Weights of a small GPT-style language model, trained from scratch on English Wikipedia: vocabulary 689.
MLP neurons of a small language model. Each row is named by its layer, matrix (up: input weights; down: output weights) and neuron, and shows model dimensions 16-207. Each number is 500 + 40 x the weight over its row's rms, rounded and kept within 0 to 999. Numbers have three digits each.
Before each neuron's rows, "fires before" lists the tokens most often just after its 100 highest values on Wikipedia text that the model never trained on; "fires after" lists the tokens most often just before its 100 highest values on Wikipedia text that the model never trained on.

fires before: "e", "er", "ent", "x", "id", "l"
fires after: "et", " p", " app", " P", "p", "h"
L5.up445:484526477467482503479567443480481487495550527514542485480461497461517509522441540511466529477537393456428540451539514497500521581414589529511449534520483542549511481542490516506507474501453430470557482507547487501457578508459555478487492539440490497476488602536495444486535522542474442479509571505503492525513505488443516522564464469503474509511524492567605563509491537451514505420514529475495430582466439518570429528517562477465466455579486488508572485539560457565543442446516471501429465493471519528480461454465507531527549509545436537471463453463528501536527551567505473495
L5.down445:496548519470511519543454460468454477560450605478417480573517492526500518512514465404506511502440517453506535559497519503531451592531498554383510495525502520506483492443488520507471446490452429515511561546444468429550539552527492501499472537493539490518524555474430466540592526530472528489545491522510458482482576389454532535526532538470501513478465527472463503495510600550461512515499574504574580509483561502497456449473477554482487490454543517525502542497525474432508496540447476467532540564525527532550474523534448462469470499495492444479490528478465455482501484543495515524

fires before: "u", "uc", "en", "s", "at"
fires after: " pro", "ro", " G", "pp", " R"
L4.up646:523520490469542446467492485505579514536429489454506491446500517491509463478476551406480502527568423427467543495545488520422521462468448521479405460520489482584499555503534515541509479502498485529437468511485517508479508551462553492522501568468538511460454486549502476519444522508466454453514554530590514463443506456455507485469456449553467537510390480537485519498515610443469481527512546462474566544488518581516480649572502508520504431521497445500468544499492451514595537513493503499496463522490516498520528492498514523540555515547509516521490527562509499501492497516465477485
L4.down646:564527397507480588462490502561482524515540536571580482509526525465445434452588462478495509459576498532504467465438508451507459500446561527465561453504475418506550464511530446486492489512512597429498470496522421449498528492503483501499601474496458460509518504533518493549537536484602470494559476527490533403504481542401504560518538468466537493432513443487478546479475494569547497512529459466516495587506410531515521419572464532489494484439539557440481470501470490513524485542466492484486538483550468561439430516547550559551465533478439513456474509528484470512496492471478526447

fires before: "s", "il", "ian", "m"
fires after: " A", "in"
L2.up58:491543479494542479442504501521461472483520540501495512503425475370452463526523486557441513548510492444520504521440542526508554528494497516498429476469465552505529450547525455471529473487468453481473500464547518506542539510482529476470513473456435498461552567485559504479533521441467529462510446580525541537537490401531461452528531443515494485477550574515550483478482513500472509517479512501509468521479491526551521418499460517579517509498514540450538568496551556608476433500576455524506521536546501527505440466501497503521570465529463502511526415495544471501467495551545518553
L2.down58:549545471574448474514518453511545520498482531466430554463502477551598502484478478475572485457577506441457534515475475555509548504364518497462548500477560475416437542456476517467500535498479505539492483468498530505534471545520543488483488444535528494485475514465464487460598485490527491464460529434482494430474501510503488487492508459446567492532475476587450495509457521485483518527494480506472499512487499432462517623492463558526443526543459491557457565465457507421538463504494487538544442511438574503493482446551455470465484532535553508524495488471493573457543558426556500445

fires before: "9", "7", "6", "4", "5", "8"
fires after: " ", " ("
L6.up483:530486500492523412463503507478543478548492555475502545488471521475527505561449499470555542547499491517463537538566506491570580463521459477537449501456488442365484471491528569454479546509466448486461519510587495454470578454512492536528525482497548537507493500510522493497464479551514569478494506573545489511520509441472514554507548444497515550489470486447541510499494464469400419511492519556553465513521467424525451563439474515585552525460465518467563551476454556551485453499448438465444496509474507476471457534455490536466535513586519478393480483533518497467532532576495489513
L6.down483:475455439531466435517538492407522457446460471492473450499539497494515607472592465469492480544558476556526421422521507542469520509532476545489489479391475503574494523496537523581497459490559562498480517524514457470510477545482484455541507528476485462496536518507435457516537499464509441474453461518490505530400443485552512420461504534543440471596521495515535491467578460523542536482530538569538463498542505615475522459499565505512541512508556508508524496544467466488505487429518516444513487503536505466541529492540504530463473472434508555565497520499540461536492546476500472458

fires before: "u", "uc", "ect", "e", "c"
fires after: " pro", "ro", "un", "ical", " "
L4.up850:489524465542490485503460479520533497520552479550499520522525448559515513490492442495556545511534440462492530490508528516523502489502540521502485530425487505584432557475549476553538441513534511505547461519483546477460478497580559504511543541436484478530484499553431429516533407433512479370557514500462498547601507521542483455483499422533452537461528486550519509456549548487477497411522451523531541477510474445429514464438566430494479504543513455448572460486532538529553523462487456474515470466562504510417499486582490433506513537508465532548491441503491477483485508484461487503
L4.down850:560506443415443554548551432548474480458442522506521527491525547528474526486477553528556441462449490501488493482438524485567483491526455497463506531522439523550493507457528507494484557471504481527453483536439517563461489493496447547565442469554451445437517503544485494559461515484460426534412507629509511477491480493536442544432539521461577461542511528489530442455420512449584507521482558507489492492568429503537480495513437478540499465473545529546476521451531507456519528447468495491459529470497450513475499543478503483458479476491469484525483531586565555530543519550480546498

fires before: "ct", "ent", "b", "ion", "x", "ive"
fires after: "d", "ol", " L", "ur", "el", "l"
L9.up419:495500618467509493382477498440511503462490530462452465563517510489512543484503479474512530578434471560588523485526571505525539459532517460444462450552568503476515487520506522569490542514438503460552506537483464527545495415524517483520424474584500540448492500458454454521481510496524554509481474470526463427484472437547493450509507485523485528494459495478438481513490552515493494537500555506488582522466469539481528540509505485523540528437516485519478510452517470565541472479562446495472442564490495567468544394630557448512496536540529423554506493536536434469433444487579553533
L9.down419:525476576506535512559535444467446515520526511623451517551529513534491506505498497460495550434501471491420467447513412496504501539469559537492520530533487383440435474506511507527530456528618491544503464467513575519451524486443505553496516510477496425457505504477462538496464505562457550449534474468501450492533526495486502438449473453461441496492510524494562537546503479521517475476488534499509512548494469496533533456494491535541431459570453556541532571492381513454480543475506539397541459517493557517492502477475521514440482466551443459499535532424571495461480512534480525435

fires before: "e", "ter", "od", "l", "ment", "tern"
fires after: "a", "p", "ar", "g", " a", "qu"
L8.up527:437492519519458518481496525440505504458530482487432518515509487488484519459461537444511478492515462400526520509527498439482592554432540447534405399494548510526464506507526530527460509502472491492524435515501527464457469537437518480582531526502551500428531521500441452457459473530520596496520481472502491508494600535595439515530563523579430497497421498512523517459476480492522500442443478482515579432513470510486500530468549495527476489512502459538553530543515555547489516419508459498455522453499427504572511507505582536556578525490445532496494487552542529541458528503460522543
L8.down527:569536539480460478554520468466568579472532483537406369475545504515512424532435504480573493501499562523487456503450530467429463430512506443488519470532496525507491425469497533539458546509574442462490452488464511564496550463524486486512491497526532454516496445521515496461518456568534532547517562502478481426492472483509516492492500481552482546511475568482501500562418520499526451543473509498539597470439558476511518523552467447484477501476467476534480456496502433421528470484483543427568484520496604556468476539538451467466500502507521451481500430506514431481508500527493530477

fires before: " |", ",", "\n", "0", " B"
fires after: " ", "–", "5", "3", "4", "9"
L9.up768:481440448517484460510528450496528463479417504492495521481514535550520534489441419511439457432537453540516546490529508519401487518502535481547521474498531446473499571477437469564491526565496521508479501486515439474484518536557475492473525467510484522478578575541445511526509510426540415503529488427494488541589458481476520522499487542540490529466520476513513566469486568494521519502490500461385493570458493557512452419446543367546531496554445542467479471535501539522535539400484510504535476447532524504452481510456511552546526471477477543510517419456491530531520543565520526470
L9.down768:520563484513481500514486546484456560474462557406526533511474440470463521459558533442501446541548470416560490448520508595484501516451517459467522477389484508502512572449502505515556478489566459548445461459519479548490462444543501559480469526460483505557483546525481560476519437453513508558471469476425502450506527570570463532451542483510475452535554473498456488474558530464567460523475491464462558511502503504506573451554507571500483451484503539526471508505515441442526499542602498559469526469499509565499505563508487488505482426486515473531470480460576518406567429391547466505

fires before: "an", "m", "en", "p"
fires after: " W", " w", " h", " H", " R", " j"
L6.up488:510578566479499490466470475477534461586361581462448502512474493453494507488443541486522470487519407479571507500449487568560535534573463535454480499485500453493496545468508550500439479510498434481451530554501512514504521522456538502499478528460452547538516537573526479482482493472459458536543555505498460501493496532598548489600476494468496481492505470488531497521463498512520471501543574526501538458423547497531557501474481470504502566522462480463405494438516486456516488531485457403479452507511494528434473505523506478480579499482512518508532503484583479508535419500520484457
L6.down488:534448479549527465571527503450449460496500559488551489486508533446529554485600508572457476495582485482492442573454532481494443447506529545518528530532526524523481520517537472554591557466511567507518555522525528446478450486480515472471449554506520526396528441493504515552489527503476458513448517534486494527416556524508475466425505487534516458526452463519462544459456534501556474455526557464514503454500508554525466502500400540531501460532445482502461505432522552502496555465517529503545492425512493450464536527484545528472532497569546528589548468479509434494396515429475525457

fires before: "ct", "ed", "p", "er"
fires after: "st", " st", "r", "el", "d", " gr"
L8.up156:502539490507502523513492542449549472469535534508531522495496478536487461538537520507453458562419493434499538554440532591492497585501543549439411569449515555458445528485515490491527513491496523386554494484444474544497520536536610533486481525506540569464508515421553504530546466448509515492445484517508488501562493452578487487469552433452474440464427447565589540465558556486522477460497541467461510450530539467505480478440554433504529470510527470494566507534484461518524478520487358477450471541489473488537521435571490499468495448457428483507529459546525488514506517500491497472
L8.down156:450540478559461521529538451443457560501519482542473518531426550559577480446491396529533549510495545517543504520492443513465533546526513525428537492501514468504538463528470526548491464519425463548525447536513546507494515476457482481506457468488538488537396530529501439445578458456456548516478452406469504494524461492496565474511492404512501557494505424461494491551509546455506489481555513469544479477526474529444427544495483615504467498482506504541537519451573514416567570491477494536487526469478429525501508447532517463437493519501482510468499583514520492442481526537590542505

fires before: "u", "uc", "ember", "end", "is", "ly"
fires after: "ro", " e", " N", " D", " ", "d"
L8.up341:441507531506525483432532504460528426536525466528458446525515472461479534529449420553474568473522416495530534512464529509477475532571518483533521445513528483506458477486494470455496531505584451530537510534464522553502549486538524485466473506547494612508472495493453415438492457473503525567468478460476475518509512429508561533453533485511482561593467468627522517462532524478524522447435538489483585435451456516533453563463546488544507498472571476560457540523530534555561455543547415440454479523543442439491485452542508462468567448554467509513482495488472502452490475489444492465
L8.down341:507474569566472542495478447429492515492490492457474505567526551537504466524502505457459505659493423501471465549457546487505473423450490483481474539486435575507439459518441605469461483444468512512566512481455519454513538426527500515459467504483426557460443491462510470472570604496456531418463550574513507505428447490475461472526497532574520471499478517470561498478531481489501475455525536451485467570546486502554499531556512550513463535531517509545523579520453481446515423451517545450442474472468486538489526524489520507518499459594489545458572461508496535476470544518481478511

fires before: "ct", "id", "ent", "ork", "ide"
fires after: "d", " pro", " st", "ost"
L6.up363:535498541519457438485489429451534453534491571518536539501507416555463471504501539493492513541483517525504463548496553466423537518583581498463458509494452527515481566474475529534461479520498449527479520519435541519488523484517538505470455474525512603546522521494531454491551549445468449468526539537569441434503476497500488474538470405494491472449443499462551486422591565477413462511537550590543489465522472438463487456499471455542523534452558460507478463494509499494527474504583453492483456535459522519457501489509503440535487563445520497535519472499541425419599527554462582482
L6.down363:458468497492495535504503526420445509492546535531431522511479522501411470542487549445403530536468489549581489508461438571513503535496455533553436484412501575465423519478504542474547403498572468547495602463528524530434501494407491499470537537539438517522456492519450532433563452511529482536472514453516502527446507516567487520445523496479458531411553517486476445515492524471470475446481470544498489537500481522467521520549513461501489467463505550570453545455526511538510504487493484461498481475526457479508514476505479513538516584507504531488557515571528466503445487520514474529

fires before: "0", "6", "7", "2", "3", "1"
fires after: "19", "18", " ", "15", " cl"
L9.up599:459543552539533526464479515490560480431485564520528476549507504531518536540417513500468546479484381538495570406463511537464549507505465486580496475539461465502565536415520545454462527481440550462459503504520605554415476538445516487516496513488465497466516524534520424477442472564506585508493489493484482522528548543449498558521465488502479451569457518464493489486455539458453486498543479588494486510455483500500408512514509502484529511485479515527525539552465518532489495479454489501491517506464437512480439489538574504552540505519498418470498490499592480482485562481579477533
L9.down599:474496503452454510505470518446451443471520473518564476483541530517477559517479575521474511490459487492476492527508561449544474509525554510573569510512460536414475524502592533521488423462563469522508493478504561479500537519489540482425532463453436479554440468558557487538527454470434396486448527524480582477504504492509495465464550539552505449505510431508492568475549601531540500466528408404573547592527530546470529494485444545509489565506460495446488504436506529445454497490475513482530513420448514501519513479447517484461500499524493474456555499500533531502502483521520530527

fires before: "ch", "ab", "ro", "er", "qu", "l"
fires after: " ", " E", "-", " in", " un"
L8.up784:473501536515543544494478486495616387564518537505515483510486487533571495521457492506499457487503467562497496506534430508457509492546481404487463512557518472468504506424512578485479537556534470540411474520544522488523488448507545437519382560521400472507528528437469515503426485553433450519521460490561474474492553481427495470540528466548468471506505550502537490505513497526502511447511446551458516485533462501521449562468534417531544546564492470476568433562513480531521553525490523470511458574456438523466510454499580469427534535524506433522485489468483466489462494509546500510
L8.down784:488483532482487506427410499458526530438496536473497448488476479501492606498492523462495498531484514513596452539475440523549505419512554471458488476517493480550579511614517509537504443565496454496514449475481447500521434584522514470500505544472379551448570467464454540501507559489482462506490506487516537493575579536445540591560564562532448486556481493510505411520486490530532488489439436451526507494420509513585563463538496584511459490498457516557497473509432521581526498474472426456495534515491450417528507459517512506501477464522491497459479491548479498558504425541541552540

fires before: "ed", "ment", "ing", "y", "ent", " the"
fires after: "p", "ce", "qu", "le", "up"
L4.up356:464492507502480464457536426509560475529504460484491579449443499514473513508516476461540411373464494468582542435505541432521547503500461491512477491494530510514551452517494593425475441522503568534518475506479473528498439531479535477491478548483495542496425481455486521548425536507481428508599568486494457510513566515478613427508493534584496407414493508505530495486490565475498500429538583456501489512457459481469424580515488506536550512519421417538543505548456519509468521488511498487520479495533469568493565509537441495491547574521537486479577501463452500476493553487487515550
L4.down356:479538504553451484434468478424484421481523481469424533489571540541478512543506479453490575477505451520472531505468507578458470430445492427478496464543532509500520493477462505527488471506477466463511498506434597520443453460572513616517508450473521490480565535493438490543496515572520571470491537439469541501465553522518459453430519467485506588539484514552539555554497462532517465563442421582510526467417512560544524505479551497540533508587517518498547516485471465488522490454531539499493451515506541512518503483554459491515504513534441474444455493528558471600479445483527529517

fires before: "1", "3", "4", "7", "5", "2"
fires after: "19", "18", "20", ":", " pr"
L9.up465:414484513447494492439501507463505505519491446507506542477523485518506557476456522530465522548464460506473545448468474538519524495486495519559457512513436412533482533500482453580519524486494461500472522479450414522425426539538532523477447471508437482436509507512542474546378482466496567491508522458532492456534493459538496543505508394500504521549462553534472453476535528489484463507538543511567586562485520603485559514523447538541500455560500562481529567505517482552477485483550510478439535491462498519521428461556522528514542524445495496542575502573522539470436466542562521542
L9.down465:480528512499577531497506493479582527499496480451518508474503464531503492556533517494543481512604431464488551485530479448518473494481502510500500510474490511486524534569518482527511521498469588409464562476515456474525565429440485513495481537538474450499553479509483527540579507496495451485469517539497457489387501581492470495550483535442478484477495429510513516470443498488488569516493474549482499455445546483588517523526506557474502523568489466477533444490385542452415511447452565607514532507562491456531472486513503513511462559517533431442447506541544521503444502486514482490

fires before: "e", "ch", "er", "s", "p", "b"
fires after: " g", "r", "g", " l", "h", " gr"
L6.up288:509555504491486506471446447485539494504433564496549537477491474493460544497515542522508492499485434529494461507535474529503552527525561533457473456488504506470536565484485478469493539495445502431558543464520571506485464497476616462533528557457488542491422567552575487421440569615451516484508465475506509537549542486449488501477588487488512470479477453485549477442452565523445421497471565445517499448419552541546509533507480439470498584518569442493488497496506523559514533505517444541429450469518495536468458527514550483481526468472549530483481516548567458460562535504505428471
L6.down288:541525398562410530486557502392558525540548417534572510521528561444413461524507490471512541499512524506542476526527552539486506496508499545470446567512478509448436506462467529556487453527592478461478553470504512512495470505500524491521561423473459506462420516478484495479508442522513505560473505571559495511495489510508504495513425535454533482465523488506481538531499485449492491528537526515534502548541559556485558502463448484482456519483510508537456527400402521503497483514549467417528482512411484510450494450450451485458526530587553546499518602474524507478554478560496411456

fires before: "es", "ity", "ed", " of", "ing", "og"
fires after: "at", "ec", "c", "ct", "i", "id"
L9.up174:534455530504517513490476536455548474522491532496432571545528514493488451506437530437578477495461485457546451514516547519522530422487477517487478478492455488465441578496527537522446474441400477530482553564476540539441417473492532560521472541545527529458564457549464496492525495478421568371499528512497488427556545561543460553473519469496515455554450574476486493528477478494490456514513467479478521521488525545458513531466451502514532512503469477534475500484507477518542564531454470560467479508534556512516428521472558513588501548440483534425511472509529594492493472505554495469
L9.down174:515482510447451493499516517524501580479557533470526506485551535536515589516483485567392492491489494483463497499515496502495474555483521598528540544436538507498475415425412457443494513515547490568509436532478495438541564566496543515446501476480490554543457554502495452443491480514536481515551524512510578414562513540518464494536492508545481569467557429463482523516480496513484467455482487450490496538527501556553472445619494427526559499514516517505560474491540553525539480510454500542496494500475533474555515477494467419478518484572502520501507526523484477508505501587444454545

fires before: "ly", "id", "l", "ent", "th", "is"
fires after: " P", " e", " p", " E", "E", " W"
L5.up598:476477614487476552443468486486534463490548522530483474520506499449498537518447500531528544441544478452529536454523484571477556477505513502448503496517485483474526523510509528454441510485520508551490494536535520462578517531429533488515498467527471529453559522463508449437579543544495468554593509450510550474508586463576553522595521504447420489578490496537484473498471472470573509431471498439597539531409454548522428446485473406529453478512487526474516551477481522473545454430561492466537457528480442490439520498538536530508546485558484551503496489527551523509463474548498456432
L5.down598:528441491519421452490419577516403558486491428497518490511521509487503503483563528566473520516505536446505538582537551530419452530440444529479507464430524556508503454480509500518550464516491531500545521510532474464524531550581520502413508493518488520525439527497493545516489496503514556424510476570460479519556482503497524450459516511492515513510502496478526494467503508565532451515424572536495466454473473519450489530435489508514471477437530620506552414503479515579493457571460495534556504514547577516479454429486557493519509508471449538481526478482456455546465441523461532505

fires before: " as", "all", "v", "st", "ap"
fires after: " s", "erv", " w", "s", "el"
L9.up503:497531467545537471448423453463500477525430517529456560484428475558506413523540474501518521567533493447500454503544472549419507467527494471463436485464461534531520508495534461460577532583489479498466517449483525556470481449487538534481548493517493532464484486529424458564528504434564453483504554550514448523500589473394426491562518509587497470529483528468506501496523520466507479507539529479471526466443456532506457561540525539529499467459511452410453539532502505439462537530509486415554492476527489530510542514592504490501508444485613516448509527488586451466588462499501538472
L9.down503:453489508578478500526387530489502506514531518467558543500547444494468490511565477441486481487562520451471449513449513511458480510576508556491517543555521456439512551492516478479523472526449539479441492541525443458513575601493575565465522421520482548500408481489493467401432525435410506480485555597437486478477515503519553517529530448530506518477465453498504476504533542538545503447519490415548494489584512576514494460516567474494509482526433540563570422496493473502421523487496484469516516480489560515493491520519474499502524539458434537491434517483440554542521469495499559555

fires before: " |", "S", "0", "10"
fires after: " ", " U", "o", " (", "5"
L2.up284:499460486533499442527509502460543506428406575510467502520532455564485487517501512493481463415549409559534468506534582518470482472521440501435483528399497559496537549466522528513558541532492470474496492540503585505484482459442528522467435525483397561517547530594511496534490448518498492550535596460470510506472478559517502470541547475575489523568457470556499526521501586437519523572549541449505537482505535462565560456483469483542504514536487471561451497481501484476537477546480466486503409470543509479435379509459496481542546515502491547505530483543571536470479481481478511479
L2.down284:550509492462406522540511552462501543510522499482507532479475466601419512504429568472529538425480484554503558428524418511503506496562482498443529494515481550504574500543518516552488440517541523518453484553544524508492437530480498464530491528496525517523576566514579400478455474488529459556450504519591491513477518499520466491488512482442389506558521476443585513490494535496555502484502512453507530470621506468517546518530543474502544463468519473499531449539529449477493466447536468463464468530472520495453518482465485485423509551465417539504538560499489552509437512460537445438

fires before: "5", "6", "7", "ur", "r"
fires after: " c", " |", "|", " ", "19", "20"
L9.up273:543482474493506494477523505447514456540464524524479529545468520473479527529594502491473484508414429516463497502486543527458519567545582535496455486500523494582506487481487517463558456485471485457488547430504474568429432498433546542530532546482395511476470545430476507565491479492479547506474530477470524475525501410419529537495468491443544541492459534527504509519556508446537434468419502518512545468408500563561501542441493473439558534601547446536500517566535499534520530458506499526476427538443471536482482482499512523446501464509542509544467500444499467534518593525489443590
L9.down273:543524511538457490536546439464499478481518500433539564500492411475425477457478469524494453506555497512492492481504572549530499509477498546477521498469510469407489528531516452521531515549481545577535525570534507514411552419497514449489559495455564489564463450561430483525460505547502500481474447519520525537542544413464479510594570515536509518477462531513545534485530502556471562470510481534527530410546553474553517442428432559490497512469470485443505502466457486468454577496511425501462533439512577535508481495524532515439481494528554539497516451514558498492478520464523421500

fires before: "ing", "en", "ed", "e", "an", "es"
fires after: " in", " w", " g", " W", "ec"
L2.up122:463480502536523471472542491486563473565475527468492541479387487563493479524528452436511515484497479545560493508467506499517506493488508553507486483543641501515520516366486483534547464495470533530460588529491494501488538516467514557491529440469480470483462445493459483511485443531517592524493552467493551458606529552525539479476450502522491483586465439522519444497433587465506462518567532513510491522463514513435534603458476497426536511543483479436493479515410488527523525502479505407503478499490440511484591457525487520506576569523495473549462534463497528490514577534521396451
L2.down122:505520513492467534519522441438511469490488566481480491540440540458480508503470532484426542538510482499577488512534501545507504465506425571495480514520485586552478542495517534443579505514511479463519511467603458494460472525477476505535484568536484526479478505502475467456542505525486544456550489528446439543487434510502493496488483487529502508614487495470468489479440477446440510423536523490513552491498466522586555480457472481486523484506542462495462428460558419487558458580492544532451468464457539445501472551468533498541518540525490459517429473462441513423415485467472596523

fires before: "ed", "y", "ist", "ly", "er", "ing"
fires after: "m", "p", "f", " o", "pl", "qu"
L6.up690:473460530498509525492473417507534450576452557466486491486469581530499526478498514494532512474449400558558495448466502480449564528506507550554495511473492472540594533508469498485538530509558509515469609437481561544475528477524550464499476516499520534502483495498508497416470508506493525498514515486537413445514613529584547501544576427493451486516457524526475430492493473504383436437594567480548508561473530517401526515493506462493553475474482492474549507534460473517538593480509501483523454495453462537484506508499512486468534526523524496457539490541467425459464506477466467518
L6.down690:537537476539472541583495513510511513521507458541461539537550457526505472441530443511535503496432499559441541531441530468512514466515548490444500539470503477541409479534523545503516494514436544535555532462461484428511474527504490508457485541577514453489430530529494458538449568544527511410430544411520464463492478426455507501497495490388510488490476458505497504512529567476503497463463579526430459477443433516487479458493533591524515540533535594568475549505558485480499456551532473519475558577472447483507457448456498456559480503487516458535513544545525497498436452459552528534

fires before: "\n", "ates", "hed", "\n\n", "od"
fires after: "ited", " ", "l", "v", "p", "il"
L5.up895:415535548486473475519498526505519448549525487497469443426553494494549535524498520541497532521519544532544504448425537517430526490538537480506493457513564499497566494487539525554451500481515522517471470511449568500489487446504492543565467560503504474441503488535489502495478549530454417484452480491569467465516538561474482554474517511479494458457423469524513501462502565459529492492459473551499559483473511487486531536409570453493604471583495546481557467440496536522543468506431511524489540486506461515448431475449576516501505487446515534472566403572491513473464562475459471446
L5.down895:475492519423557472472466486562529444512532438535489459492492455553517431540501460528518525490458560484449513509531525494510488532560470522475422442411455512483504480457528478523584523535510507598451531458465457486521508518502484465553515503535435492480534463481485576470498527421437519471520479507500523540542494562434493547525479485415461542505460493550469532497463488485521458554508494442555534453481460558511508512551449494498443492557455467537488423491558505550438490519569498476539433471484577485495516468490536489525466521477522507491439490550526511402615488541440452487

fires before: "m", "p", "il", "or", "al", "en"
fires after: " A", " E", "our", "u", "-"
L8.up534:535503543505550550477432474498475350573439579525440507475486520445452438493521497474494432475593482417514535552470493480503518520551506584499544487519506484469508470442517514562467524509462467441446567476480566473558496492533527495505429542558470521423480515533528548516450510468466449511484479535502485464517546440511476491517476496564527465448487533587532501497472456551517449473491485467490544538445525568506568445471520499565544504510467533521449486510515539567478486482437457522452518503521491503498502509514554468455598443543489512502520406547528485552454528413488507527
L8.down534:511514581453515574498482521437553542403521494504540582428535507487499539585456501432540434448515480451579500486592506550580505492500483460470468541548575516474499512502512513418431480493471493531446525571502401443541422518430423531508472470471589510494607509548522543474528555563542500516540517498501498475522515471515496506485496527434539474491515533434482541493469549493530512508525532479426527472475465430560444502531482524451505445534467484548511507530566511516513456472522446469481464512484420558575525517498471481473469540516495485475551458476549535461493460494501493530

fires before: "ed", "s", "ing", "ive", "es"
fires after: "in", "a", "t", "ec", " m", "l"
L9.up462:440539529492553474497475506478528528473547528471470538508502487518507452463521561560537588522469484477509476546466548588486494473459503606505470513438614420514539580538459486527473547442485471510462531594496494449489556547521484560537396579568483526556471476462501524436445459471482562480427470538479394491470549536503481502468559457538504482476403510495500495475500466459493472452506542527532582459521448487507477526485511514471531494534460570478519458457498464502469478520549455530469508487566471475497476512523546506564523519486488459454458426538557538535435554494470486498
L9.down462:516556499527514495595506558489529561382534484462479547570446462470531538518483455476470524426451513525491515494481487471463530516484464500497528496521476534537561458586507524513552470508528551442479551438481486514486527536525489520547537527494587564422516540493523486426551469432548451490447596503477541506607545434480476463429509483553510513494523593491531513538498498522507508515541483495503495545488509483464488490570513506464523430512549515507420560498452418431494474468520512450521486434453483420473530508511522583491477532518518495501435526498488414484465419503509450460

fires before: "an", "en", "ber", "ed", "ary", "a"
fires after: "p", "w", " n", " J", "an", " N"
L9.up85:455453510487549463476464459468491519535506518501483534458498571501517484461457451534561532493452487553533542501441549465434567450515490490423481529532634530573539463564511388527515436529454503453483533513501508488499554504465620570494412487466510483517500511552482498567543522516481532458481493499541439512517543451533564437511545481540467527514526520570464477525475586475524476504470546519503460483541543508478475501446537478467539428445584466521500459482505518553468460481459490395500452441578530508434537476491509484525570545506543492538517449470501528548467516443546470496
L9.down85:473498566522512499429479432457512471544480442467513438546496505556471533508508530477493505498564506569576494549439473498504471479500487471538455496483560550430434490520581543494479559490469481474527531499530463569461533509525503582563497511483536469562437548440531506426511518502494492459494540512533523443602477564547511469531500570488446535479511510481583556438486483459536569406521503510476481509500437501523467591513478458534458500533509515550457495496507529515555500506514474455436495558500562559484525555561477447482489521466534532558451485479487472515485365508431500497

fires before: "ates", "ary", "e", "f", "d", "es"
fires after: "ited", "an", "it", "mer", "ir"
L4.up847:487562507437494534426466478469533503492494457480520467437510413505551537549449437466478524522455499497514503433414538496458575446439486528534468505522541476548579453460581481528516554522483428486495482511549527524566521504453533574572466502500477548535492459554583460514483504484452512430507450528531524530536520440547503473520556473593484566516514478520461480492540480552499513534479545508588553520498550473538489455474538479530528453541542537450516579463499419539506482491508535464481499445490520499522445521487519494463493510455529543513558449466517460502485518484462439531
L4.down847:574596463469488382462494506438524533571501567596514526451519525427420456518538463504421541502490496510469523486530429479465503537426492568502525523496470612513504558451497489431483452503447597479490601465506485474486488490585508462442591517541516516569482573476465448489489551521561507470533494452451521475464464444435471452477512539496526530485513533497564520498499521547497508506461437504496529509436495490481560487533443485431493536504574504535498545473438518542482471473474526526467478472491553467490488511434515444493565542531451513488496477518484549483455514505509455493